MLP neurons of a small language model. Each row is named by its layer, matrix (down: output weights) and neuron, and shows model dimensions 0-63. Each number is 128 + 32 x the weight over its row's rms, rounded and kept within 0 to 255. A neuron's up and down rows have the sign that makes its largest values positive.
Before each neuron's rows, "fires before" lists the tokens most often just after its 100 highest values on Wikipedia text that the model never trained on.

fires before: "-", "\n", "=", " |", " ="
L7.down875 [158  85 154 149  75 194 137 145 178 149 121 147 143 145 181 110 130 131  83 124 135 128  73 134 104  99 116  98  93 209 109 143 140 144  60 130 137 145 117 169 133 109 163 188 113 144 164 141 121 101  90  73 134 182 137 106 139  98 153  81 112 164 107 106]

fires before: "=", "\n\n"
L6.down309 [125 148 112 143  76 124 150 123  72 111 106 113 128 126  96 163 141 103 154 165  89 113 151 133 149  73 139 101 143 113 116 141 135 159 172 144 166  48 122 118 138 172 110 110 144 134  95  83 112  66 124 100 113 168 154 137 201 177 138 119 124 129 119 117]

fires before: "=", " a", " =", " an", "\n"
L3.down1006 [153 152 170 113 154 160 150 145  83  42 166  84 130 127  79 103  91 198 120  84 168 147 170 156 125 134 126 117 108  66 171 134 122 156 115 179  85 107 137 127  63  84 117 153 138 125 139 164 207  88  83 160 102 109 106 125 117 124 160 161 142 117  98  67]

fires before: ",", ".", " and", ";"
L3.down540 [146 145 154 112 135 130 121  98 172 122 126  77 146 108 131 119 135 168 122  76 131 111 104 127  95  45  85 143 125  98 165 129 132 148  89 131 106  87 146 103  86 126 186  86 167 116 133 153 150 117 160  89 136 149 239 121  90 194 168 131 158  84 157 122]

fires before: "\n", "\n\n", "="
L6.down32 [122 108  69 110 135 137 132 111  83 122 109 111 140  79 134 162 163 143 145 121 148 156 118 102 109  65 123 112 134 116 117 137  93  95 170 143 154 152 122  99 156 106 116  66  86 141  91 122 132 131 181 178  72 136 131  67 155 199 109 116  86 121 130 133]

fires before: "="
L7.down1001 [140 139 121 115 128 117 127 147  91 117 123 152 125 170 164 144 150 121  99 178 119 100 151 150 107 138 153 121  97 112  92 140 136  96 120 107 133 156 140 177 106 148 140 123 118 112  90 125 151 115 108 118 136 130 163 114 121 109 161 132 141 123 128 145]

fires before: " |", " \"", "."
L8.down397 [154 160 120 158  97 106 158 155 184 152 186 115 177 117 107 108  81 145 104 184 122 126 117 100  92 139 102 138 101 108 141 113 143 141 113  40 152 112 141 192 134 155 150 150  91 187  83 103 128 123  99 141 201 120 156 118 101 155 128 195 122 105  96 142]

fires before: "\n\n", " The", " It", "=", " He"
L5.down48 [175 115 150 123 152 158 124  90  91 121 199 106 156 114 198 120  94 142  56  94 118 149 143 108  73  97 132 100 128  91 100 124 148 139 174  56 202 140 155 143 149 182 182 151  95  84 120 115 110 138 142  96 162 129 131 155 125 134 146 110 157 136 165 155]

fires before: "=", ","
L6.down365 [113 103 155 157 155 145 111 151 103 147  86 143 105 103  79 182 171 109  63  91 131 130 104 122 163 145 141 114 114 131 111 168 119  82 113 124 139 140 130 125 142 166 163 133  85 118 104 101  69 131  90 124 111 104 178 106 132 115 125 154 116 121 137 169]

fires before: ".", ",", " and", "–"
L8.down118 [ 98  76 152 120 107 142 190  93 142 113  99 183 131 175 111 101 152  85  97  58 111 107 154 143 144 111 171 116 142 114 121 133 140 102  53  48 128 128 119 170 164 125 144 141 105  87 143 172 104 180 134 109 166 136 171 161 137 131 183 100 161 127 111 110]

fires before: " the", " its", " them"
L8.down406 [132 118  89 148 161 181 119 104  68 115  47 161 179 101 134 151  62 177  95 148 154 129 127 156 182 186 159 153 130 102 128 110 123 105 101 124  54 120  80  75 137 164 124 125 127 104 110 156 139 155 155  97 121 102 125 136  79 101 144  99  94 125 194 142]

fires before: ".", ",", " and", " in"
L3.down758 [151 111 113 142  84 131 116 112 162 175 114 131 134 167 211 119 173 105  93  99  99 205 143 110 138  97 138 136 144 130 135 134 142 101  99 110 134  75 132 135  94  97 169 158 127 152 134 172  84 163 114 113 185 112 159 101 137 153 163 121 117 118 150  78]

fires before: "="
L7.down301 [117 167 114 133 105 114 115 136  73 114 113 101 147 128  99 116 127 111  88 123  93  98 151 143 123 131 110 122  88 138 109 142  98 117 151 143 124  40 101 118 135 142 104 108 115 100 156 124 123 110 118 111 111 174 178 114 122 136 162  94 109 131 132 114]

fires before: " |", "=", " and"
L7.down904 [137 147 130 109 143  99  99 117 135 121 122 177 120 139  95 168  98 126  57 168 152 109 162 134 101  62 147 173 144 155 182 117 144 205 129  79 125 149 139 128  89 111 198  98  92 133 131 154 115  90 144 158  87 158 146 112 139 122 132  55 112 208  73 159]

fires before: "=", "ies"
L5.down332 [125 111 121 125  92  96 138 132 189 137 123 172 121 128 177 136 155 117 126 113  85 145 149  90 174 120 129  81 104 164 111 139 134  59 124 142 168  76 148 154 153 107 164 118 101 161 134 197 134 168 111 119 128 205 141 108 181 163  90  87 206 209 123 125]

fires before: " |", " qualifying", "–"
L3.down381 [109 128 131 127 122 154 140 135 115 146  87 101 188 146 128  38 124 133 143 117  97 137 157 100  54 152 144 112 181 150 117 160 120 117 148 108  84 129  47 147 149 146 217 115 112 201  97 132 140 166 128  56 136 102 113 150 142  86 129 130 100 109  85  86]

fires before: "|", " |", "H"
L7.down612 [108 178 180 179 119 143 102 149 161  94 125 118 127 135 131 156  85 106 147  86 100  83 118 153 114 136 128 102 149  64 178 151 117 145 114 117  54  71 128 126 146 145  48 147 121  87 160 110  96 170 136 122 155  82 101 166  94 150  89 132 163  81 183 147]

fires before: "=", "-"
L7.down279 [130 144 150 140 136 106 122 114 126 124 129  86 133 132 118 106  68 132  81  76 104  88  90 124 146 153 135  75 147 111 122 125 101 116 161 170 137 118 140 110 158 147 129 137 123  76 177 128  95  90 142 161 105 151 188 168 127 109 169 129  97 125 148 149]

fires before: "\n\n", " In", " The", " He", "."
L6.down807 [137  75 175  82 123 150 101 109  58 172 190 117 105 153 131 111  91 142  91 103 155 108 155 125 120  62 124 101 164  70 123 108 167 139 124 114 163 168 115  91 126 151 169 100  83 123 108 148 120 116 145 151 107 129 138 118 181 129 134  97 221 137 161 156]

fires before: ",", ".", " the"
L5.down104 [107 122  96 128 170  67 110  96 124  90 158  87 150 117 105 129 154  74  93  87 141 107 133 181 103  62 161 103 162 147  77 111  91 123 119  82 163 176  85 140  41 113 163 140 111 140 101 167 143 133 140 161 168 111  87  80  90 113 102 142  95  85 113  96]

fires before: ",", ".", " and", "To", "le", " ("
L3.down848 [123 135 163  94 176 118 154  97 123 168 127 137  62 142  83 114  99 154 152 106 138 178 145 145 143  92 105 112 166 122 123 157 145 136 124 101 115 148 104  86 107 141 166 145 128 155  85 175 130 189 133 115 147 128  93 135 101 162 134 119 124 156  67  97]

fires before: "="
L7.down760 [127 119 105 151 111 125 104 104 103 165 134 151 124 143 131 158  99 124  78 132 133 110 133 119 134 175  87 122 153 120  90 133 144 129 136 118 139 119 138 130 135 127 134 154 129 139 136 134 117 108 112 147 125 105 154 117 148 129 144 129 120 102 107 116]

fires before: "\n\n", " The", " He", " In"
L7.down1020 [170  73 185  81 151 140 133  47  56 145 173 133 115 130 159 125  61 121 128  75 101  72 150  83 106 114 139 167 144  94 108 151 121 103 110  97 179 122 184 173 110 148 142 107 189 132 122 110  76  95 146 106 147 134 113 208 136 148 111  65 204 143 164 116]

fires before: "-", " \"", " number"
L5.down857 [126 143 143 109  78  96 157 136 162 141 117 114  89 184 164 158 129 158 169 143 134 104 173 162 153 139  78 178 100 166 119 101 123 108 140 180 124 116 197 197 116 152 150 163 165 154  92 180 121 176 110 149 150 108 116 121 146 149 112 112 133  66 141 128]

fires before: "="
L7.down556 [176 119 139 124 148 156 119 158 146 131 106 121 158 136 151 121 128 128  85 137 135 129 122 123 134 113 124 161 131 121 128  93 110 151 102 135 101 110 124 135 117 127 140 129 139 147 141 129 120 132 143 161 111  92 107 133 141  75 148 152 120  91 134 118]

fires before: "=", ","
L6.down98 [109 141  98 133 166 133 120 139  54  86 120 117 130 140  79 150 125 134 114 102 186 120 160 138 136 123 175 131 133 111 139 134 162 122 165 122 112 123 147 115 109  66  74 155  87 115 141 140 107  98 130 144  83 114  86 127 134 131 120 138 102 110  93 163]

fires before: " |", "L", "ES", "R", "W", "I"
L8.down221 [121  72 136  84 154  90 162 193 105  82  95  67 149  96 141 108 151 108 158  99  97 141 149  93  85 175 129  66 156 174 120  90 123 144 112 117 180 138 121 179 154 187 138 143 147 174 143  92 143 156 153  67 127  86 208 166 161 139  98 156  96  55 145 128]

fires before: "="
L7.down233 [132 180 136 130 121 131 115 107 120 159  88 160 102 162 104  98 142 132  72 145 148 125 162 113 142  72 102 122 141 133 116 114 129 102 168 141 178  80 117 126 113 154 123 103 127 108 153 118 167 114 133  89 103 180 159 156 147 125 186 128 113 155 114 164]

fires before: "-", ":"
L5.down797 [148 131  96 152  80 121  80 103 143 135 123 141  91 127 102 120 146 117 119 152 103  98 124 138 122 106 124 104 161  88  83 140 150  93 132 137 194 175 107 113 129 111 136 105 148 145 129 119 147 120 156  93 118 178 162 148 118 121 133 164  91 170  91 144]

fires before: ",", ".", " and", "–", " he"
L3.down845 [130 139 116 130 109 151 122 119 123 119 129  89 127  85 136 106 148 153  78 102  58 160 119  86 102  43 106 176  75 135 105 121 169 104  52  85 154 133 183  96 119 145 214  61 165 121 125 163 166 186 115  99 156 160  90 137  81 156 147 150 101  84 192 146]

fires before: "="
L5.down30 [102 117 109 107 138 126 100 133 108 138  92 144  77 129 162 113  69 122  86 170 111 162 165 142  64 137 127 136 132 156 154 136 178 140 143 106 170 138 162 131 124 146 138 106 123  30 131 130 167 119 122 162 109 194 166 152 155 136 165 156 139 152  80  71]

fires before: "=", "-"
L5.down790 [153 187 136 122 169 101  54  96 151  78  88 102 104 154 104  94 122 149 117 134 101  77 111 162 140 137 140  69 171 114 142 152 157 125 151 125 174  52 135  79 118 125 122 124 116  79  92 128 137 104 112 130 164 128 140 104 134 170 123 112 158 178 125  91]

fires before: "=", ","
L7.down756 [116 132  78 140 107 104 144 145  92 102 107 101  98 139 131 150  99  82 104 156 144 128 184 112 157 160 133  80  69 126 102 161 200 129 165 147 158  67 144 137  83 152 102 101 103 129 155 152 175  98  89 155 112 134 122 147 139 115 122  91 112 133 106  90]

fires before: "-", " |", "ush"
L3.down863 [121 155 107 159 169 120 163 131  95 113 132 140 134  81 126 121  94 134  92 165  83 114 126 108 166 180 174 192 119 175 135 157 183 111 155  82 178 115 159 126  91 117 104 128  89 205  87 124 121 167 161  89 208 174 116 140 142 115 120 112 157 122 146 125]

fires before: "=", "."
L5.down416 [165 158 215 127  90 132 180 121 182  92  99 133  97 101 152 137 129 123  76 126 181 145 119 100 144 105 126 112  85 131 155 138 162 118 110 120 136 145 100 138 142 167 171  39  67 124 158 131 113 103 132 148 136 162 186 123 147  67 164 141 211 139 137 156]

fires before: " |", " 0", "\n", " 1"
L5.down454 [ 76 133 162 129 143 128 181 117 178 153  96 139 138 139 147 138 184 115 146  63 135 147 144 107 111 104 142 160  70 142 125  83 134  80 122 123 128 156 115 188  83 167 167 205 169 171 118 132  96 105 163 113 148 115 122 154 129 112 186 136 152  89 121  65]

fires before: "=", "-", "\n", "\""
L5.down1010 [120 155 165 132 114 112  59  81 172 136  75  62 147 102 118 167 196 155 103  81 154 144 135  91 153 126 149 162 153 154 108 122 124 159 147 139 141  54 107 121 136 113 150 179 140 145 114 101  96 197 132 159 123  99 101 135  78 137 179 148 138 107 132 125]

fires before: " |", "ES", "g", " a"
L3.down953 [101 135 146 152  73  75 113 147 101 111 174 133 214 156 150 134 117 106 153 154 131 120 101 107  91 124 149 134 146 141 160 178 160 120  95 109  94 128 140 148 132 147 119 115 129 137 113 150  56 102 173  83 116  66 105 142  63 142 107 164  89 126 151 142]

fires before: "|", "-"
L6.down816 [165  82 162 128 158 104 152 194 199 117 185 137 119 166 121 172 135 119 179 112 114 112 168  93  80 166  97 151  91 175 160 167  81 139  89 138 115 131 186 132 104 140 129 130 125 110 146 177  66 118 149 149 116 160 126  50 113 117 115 246 144  77 100 145]

fires before: ".", ",", " and", " in"
L6.down664 [114  66  96  51  80 158 129 128 125 134 131 160  94 130 108 138 113 120 186 170 148  96 123 144 170 144 166 120 134 145 106 214 149 114  86  86 165 125 111 132 116 171 102  93 100 118 157 138 145 140 135  77 140 111 117 197 175 110 177 120 156 196 121 174]

fires before: "=", "|", "-", "N"
L3.down704 [195 134 126 137 227 143  70 109  93 141 137  55 135 178 150 134 125 155  77 170  96 109 115 176 135 113 146  78 111 109 101  82 187 129 147 183 146  77 137 105 117 149 155 104  88  93 136 153 168 125  76 125 167 146 139 126 158 204 125 114 173 177 152 123]

fires before: "-", "="
L5.down380 [124 123 107 148 114 121  83 121  93 187 126 185 198 174  61 150 173  67 111  98  84 177  97  80 193 148  79 131 139 142  71 105 124 102 160 150 149 106 151 144 145 148 176  90 173 140 170 133  84 139 111  86 120 127 168 141 140 129 127  96 119  97  96  84]

fires before: ".", ",", "\n", "="
L8.down858 [153 120 109  49 188 176 139  99 125 130 152  76 124 109 174  94 112 132  85  91 120 138 134 133 194  94  84 151  90 128  97  80 129 120 121 118 102  81  73 152 143 102  95 153 153 173  95 142  85 145 109 193 125 156 135 132 128 131 106 182 115 172 159  75]

fires before: "=", "\n\n", " The"
L6.down139 [ 98 162 122 102 101 121 159  98  64 111  45 134  97 163 149 127 153 106  75  72  92  74 133 152  97 110 140 115 163 132 114 169 152 110 167 171 156  80  91 140  77 171 123 111 121 146 104  72 118  93 172  76 105 173 109 122 146 134 161 150 119 135  88 140]

fires before: "=", "ns"
L7.down794 [133  89 155 126 130 144 108 166 151 142 112 132 108  77 148 130 143 153  50  92 165 168 180 103 145 102 132  95 107 191 181 121 128 109 160 161 108  85 136 134 130 118 165  88 100 165 160 164 138  79 162  77 143 129 181 164 151 138 154  69 103 122 104 114]

fires before: " |", "S", " Team"
L5.down484 [154 173 166 102  89 160 130 177 151 168 177 120 156 124 162 104 105 150  66 134 172 110 114 180 111 166 159 136 143 199 115 148 113 102 149 143 138  61 146 157 107 124  84 165 117  93 171 117 133 152  78 167 173  91 115 118 128 119 166 127 103 133  95 139]

fires before: "=", " |", ","
L8.down943 [142 119 212  93 119 131 164 150 207  99 126 137 141 156 192  94 167 121 168 133  96 105 143  83 126 146 169 190 101 159  62 111 108 135 137 160  83 147 144 159 162  77  98  73 144  96 148 145 101  68 173 146 134 122 138 152 149  56  57 149 125 109 129 121]

fires before: "="
L7.down469 [171  75 122 113 151 136 128  97 131 157 123 125 118 129 113 133 113 128  57 115 110  71 130 122 120 125 122 128  96 108 139 123 119 167 148 143 108 131 110 156 100 122 106 100 136 132 132 120 130 129 149 166 142 139 149 140 139 148 180 162  90 101  85 127]

fires before: "=", " Education", " Public"
L7.down370 [123 194 149 160 142 116  80 123 142 100  57 128  83 139  97 197  65 161  87 134 144  77 180  96 141 102 146 155 117  99 110 130  89 189 120 178 155 129 115 161 120 117 172 113  72 138 149 154 147  96 119 129 120 186 153 125 122 172 130  99 156 134  73 175]

fires before: "-", "|", " /"
L6.down492 [133 174 150 100 158 113  53 134 118  56 123  97  93 155 171 131 136 126 107 157 146 109 166 108 152 132 149 132  89 127 145 152 143 127 159 173  89 108  88 133  98 166 125 137 132 142  86  78 151 145 101 191 119 156 177 106 173 131 132 120 111  88 136 126]

fires before: " |", " 1", " 0", " 2", ")"
L6.down684 [181 125 145 117  79  90 146 162  70 163 101 103 158  71 150 131 115  92 153  76 137 136 115 129 137 120 137 118 123 101 124 128 161 105 151  84 138 130 146  74 120 104 202  59 147 108 116 118 134 179  68  83 107 154 147 157  82 109 138 164 123 160 115 126]

fires before: "=", "\n", "\n\n"
L6.down846 [112  98 115  65 146 186 169 119 137 212 109 111 146 141  44 109 105 173 100 142 123 108 106 133 137  66 188 152 107 129  92 110 119  88 100 177 141 135 116 126 104  80 147 140 145 124 111 141  22 153 136 122 131 137 154 148 168 144  91 135 124 143  86 134]

fires before: ".", ",", " and", " to"
L3.down93 [200 132 154 110 120 121 154 127 132 191 101  79 150 127 143  68 145 115  66 137 100 160  81 126  64  63 119 132 150  97 141 167 118  77  97  76 138  96  88  55 102 158 140 113 120 150  72 131 114 183 141  96 167 127 123  97 165 108  84 115 127 150 149 118]

fires before: "\n\n", " The", " He", " It", " She", " In"
L7.down696 [111  78 138 100 139 149 151  86  90 158 167 108 122 112 119 114 111 154   0 123 159  88 160  98 126 109 124 130 118 107 138  95 118 133 152 110 166 147 145  53 129 128 163 117  96 121 139 109 125 104 116  89 145 117 137 140 152 143 151 113 145 102 172 140]

fires before: "-", " |", "\n"
L8.down67 [124 133  98 133 146 112 158 142 159 148 163 159 148 110 172 186 157  85  83  92 189 186 121 112 165 100 146 142 117 126 119 103  69  99  91 127  90 111 135 149 135 125 153  89  82 104 129 101 186 145 122  94 166 108 116  90 124 142 190 155 127 135 210 112]

fires before: " |", ".", ",", ")", " –", "\n"
L3.down300 [103 211 136 163 146 199 125 120 117 176 104  95 106  56 138  92 164 114 138  67 116 148 131 111 148 137 150 110 145  88 178 125 157 142 143  41 132 164 149 126 178  93 156 147 151 114  59 133 171 149 140 100 121 103  83 139 101 127 165 129 108 123 100 104]

fires before: "\n\n", "=", " The", " a", " It", "\n"
L5.down562 [112  82 137 156 179 119 133 136 135 195 127 117 127 175 113 130 123 141  98 119 147  91 167 101 159 134 127 155 147 117 102  89 118 137 164 131 165 129 154  94  95  77 149  97  86  95 172 175 145  98 107 123  81 124 146 138 170 133 183 109 111 107 120 115]

fires before: "="
L6.down185 [125 149 122 140  86 130 154 138 106 104  81 135 113 181 103 108 103 121 124  83  88 102 179 162 136  82 123 100 141 161 105 135 143 136 177 140 129  97  92 143 164 169 114  89 131 151 132 101 139  85 178  54  86 156 154 120 184 112 157 124 136 162  97 153]

fires before: "-"
L5.down321 [208 209 132  95  95 115 145 137 118 107 181  88 159 152 172 157 129 118 131 120 145 135 153 141  97 165 159 164  76  90 105 122  85 100 161 130  88 109 122 136 105 138  92 141 124 143  76 127 120 163 149 128 127  94 124 153  63 140 121 145  73  93 110 110]

fires before: "="
L7.down19 [109 146 112 135 130 126 121 125 137 137  99 132  65 162 130 100 143 128  81  78 116 172 166 127 115 110  85 111 155 142 163 123 119 168 154 146 130  94 127 111 122 120 124 131 117 130 141 120 139 115 171  76 101 146 138 102 176  89 154 105 119 161 111 120]

fires before: " |", "\n", "\n\n", " had", "34"
L6.down755 [216 180 130  88  73  97  99 157 142 146 165  91 117  87  74  83 150  94 113 185 150 127 148 103 110 114 118 118  82 111 161  91 181 148  99 108 127  99 140 131 108 175 180 149 170 107 163 176 108 136 131  97 155  87  86 139 143  89 160 114 150  74  85 130]

fires before: "=", "\n", "\n\n", "-"
L7.down238 [135  77 163 106 182 158 102 121 139 134 106  50  81 129 107 157  54 137  43 120 204 108 105 105 156 128 116 122 158  98  85 137 129 117 111 193 165 155 149 119 152 134  87 151 120 122 147 112 137 114 115 165 199 128 127 149 117 191 122 142 125 117 150 150]

fires before: "=", " of", ","
L5.down264 [ 81 138 121 145  81 120 135 114  86 145 127 139 138 153  85 166 116 178 106 159 149 137 163 119 108 135 128 135 132 160  88 132  74 138 148 156 134  82 124  89 100  93 155 148 168 130 192 106 176 127 164 132  61 165 134 183 102 172 163 149  68  83  84 106]

fires before: "=", " =", " and", " as", ","
L3.down869 [129 125 183 163 170 175 124 147  46  93 143 151 109  75 104 195 136 115  77  83  93 124 125 126 175  95 127 140  90 151 157 132 182 120 150 187  86  97 140  66  79 123  87 147  70 139 120  96 112  93 121 184  94 134 131 146 163 119  88 121 125 113  62 146]

fires before: " |", ":", " -", ")", " 33"
L8.down969 [ 85 119 152 132 104 100 176 138  74 117 205 135 163 120 100 142 137  98  42 124 146 146 139 147 141 172 174 168 137 139 132 171 150  70  89 144  89 126 145 105 141 101 153 140 162 108  95 142 198 133 101 127 155  93 161  79 194 136 137 154 144 114  82 136]

fires before: ";", ")", " |"
L6.down484 [ 91 154 116 110 122  89 125 131 152 114 156  87 168 119  99 122 175 145  57 149 106 171  88 111 144 128 107 139 126  74 137 121 150 125 111 164 131 129 172 104 114 158 170 107 145 125 141 175 232 136 119 180 155 126 150  65 128 124 140 118 122 142 200 119]

fires before: "|", "\n", " running", " 0"
L3.down643 [103  79  84  94 163 125 168 106 160 147 111 120 116  89 173 120 136 155 141  85  87 156 140 114  93 160  90 185 121 206 131  94  87 111 156 101 111 152  82 116 127 134 149 119 157 173  95  90  76 131 109 100 120 119  99 106 113 120  92 158 147  81 123 119]

fires before: "="
L3.down864 [121 117 132 109 111  95 157  88 152  55 143 100  91 145 187 120 134  86 112 115  84 142  98 103 180 117 123 137 111 173 133 110 125 119 103 113  88  98 127 156 148 137 151 148 151 129 192 123 116 173 144  53 105 117 149 121 112 127  33 109 155 126 151 160]

fires before: "="
L7.down154 [166 129 118 132 115 117 145 102  94 110  72 177 125 163 117 147 179 148  66 135  88 113 152 109 134 198 144 147 142 158  89 110  70 105 117 142 179 141 157 120 106 122 121 118 106  93 131 115 141  68  84  95 122 153 133  91 139 199 108 194 104 206  99 141]

fires before: "-", ":", " |"
L5.down285 [ 77 154 159 154 133 193 147 151 175 142 162 122 155 147  90 110 101 122 133 128 120 199 165 161 102 202  67 111 100 235 117 118 117  69 107 156  69 167  82 114 163 133 191 119 154 157 185 109  94 106 130 129  93 152 158  87 150 128  92 135  91 139  11 153]

fires before: " |", ")", " (", " /", " ="
L6.down343 [154 150 106  88 132 174 167 126 164 151 147  91 105  68  71 101 128 100 142  75 147 117 150 104  93 101 125 136 116 152 135 111 119 110 157 102 119  90 101 122 127 128 163 123 116 129 131  87 118 173  82 105 121 138 179 148 143 175 188 128 157 194 168  89]

fires before: ",", ".", " and", "–"
L3.down587 [137 112  93 128 111  91 129  98 109 102 137 128 126  71 194 136 159 122  68 134  87 131 149 112 107  71 120 136  86 137 167 159 145 129  38 103 145 108 164  72 117 152 181 109 161 104 141 148 142 143 166 115 137 123 140 137 120 176 138 118 115 129 151 163]

fires before: " He", "\n\n", "="
L6.down84 [154  19 145 111  92 156 127  93 108  98 163 101 154 123 174 103 114 102 138 117 121 187 148  98 129  75 132 148 144 138 117 122 146 183 128  81 135 149 126 128 126 101 188 152 128 108  93 106 162 128  86  90 107 139 140 128 187 126 163 115 141 179 166 104]

fires before: " |", " (", " Su", "34", ","
L6.down485 [154 137 131  88  88 152 123 149 123 138 182 115 140  78  96 154 105 202  85 149 123 122 121  89 106  56 103 170  69  78 161 106 163 154 135 109 135 112 154 120 149  70 113 133 101 142 141 105 114 158 120 116  84 128 150 154 100 155  90  92  87 134 126 178]

fires before: " |", ":", "–", ")", ","
L3.down35 [160 138 115 119 133 100 115 103 145 195 100 136 135  86 103  99 172  71  60 164 119  85  94 175  98  78 162 132 102 122 173 129 204  80 152 107 145 164  99 151 135 156 151 107 176 121 128 130 136 111 139 107 163 177 129  83 108 158 154 138 124 118 123 170]

fires before: "\n\n", " a", " an"
L3.down784 [103 143  87  99 124 111 150 149  84 127 102  91 110 101 135 194 162 174 103  97 175  84 158  96 113 124  96  90 191 136 126  92 110  94 171 158 154 122 109 134 121  88 140 157 117  87 111 134  96  81 158 186  98 128 138 134  99 157 194  87 103 107 142  90]

fires before: ")", " |", "}", ".", "ti", "te"
L7.down845 [124 121 201 132 113 115 138  90 106 127  94 123  84 116 168 153 120 136 127 100 104 132  58 128 141 155 113 164 126 108 126 139 121 157 162 145 139 120 161 144 127 170  85 170 170  69 105 154 115 177 106  79 142  80  99 113  89 168 169 163 132 158 155 113]

fires before: "-", ";", "|", "=", " |"
L7.down548 [131 132  86 123  64 122 115 134  69  64 146 129 108 115 129 127  98  85  61 122 144 114  96 135 134  99 159 157 144 129  55 139 143 132 135  88 170  94 131 148 113 188 135 101 137 130 101 108 101 153 178 119  92 121 161 151 133 108 128 202  91 127 121  82]

fires before: "="
L7.down249 [185 151 108 120 125 145 102 112 125 152 145 129 156 142 120 102 126 150  56 177 123 118 104 122 130 103 154 163 126 159 152 159  76 138 154 118 113  81 120 149  85 113 130 140 114 128 132 169 151 112  89 166  88  79 131 137 152 139 192 126  73 117  83 122]

fires before: "\n", "=", "\n\n"
L6.down438 [110 172  96 113  92 166 129 138  89 228 116  85 136 131 108 116 110 137 154 106 125 120 118 122 139 123 133 125 129 135 149 114 121  61  94 129 184 129 134 100 168 124 166 104 187 167 149  57  89 127 120 150  40 124  89 121 163  93 144 151 148 125 145 101]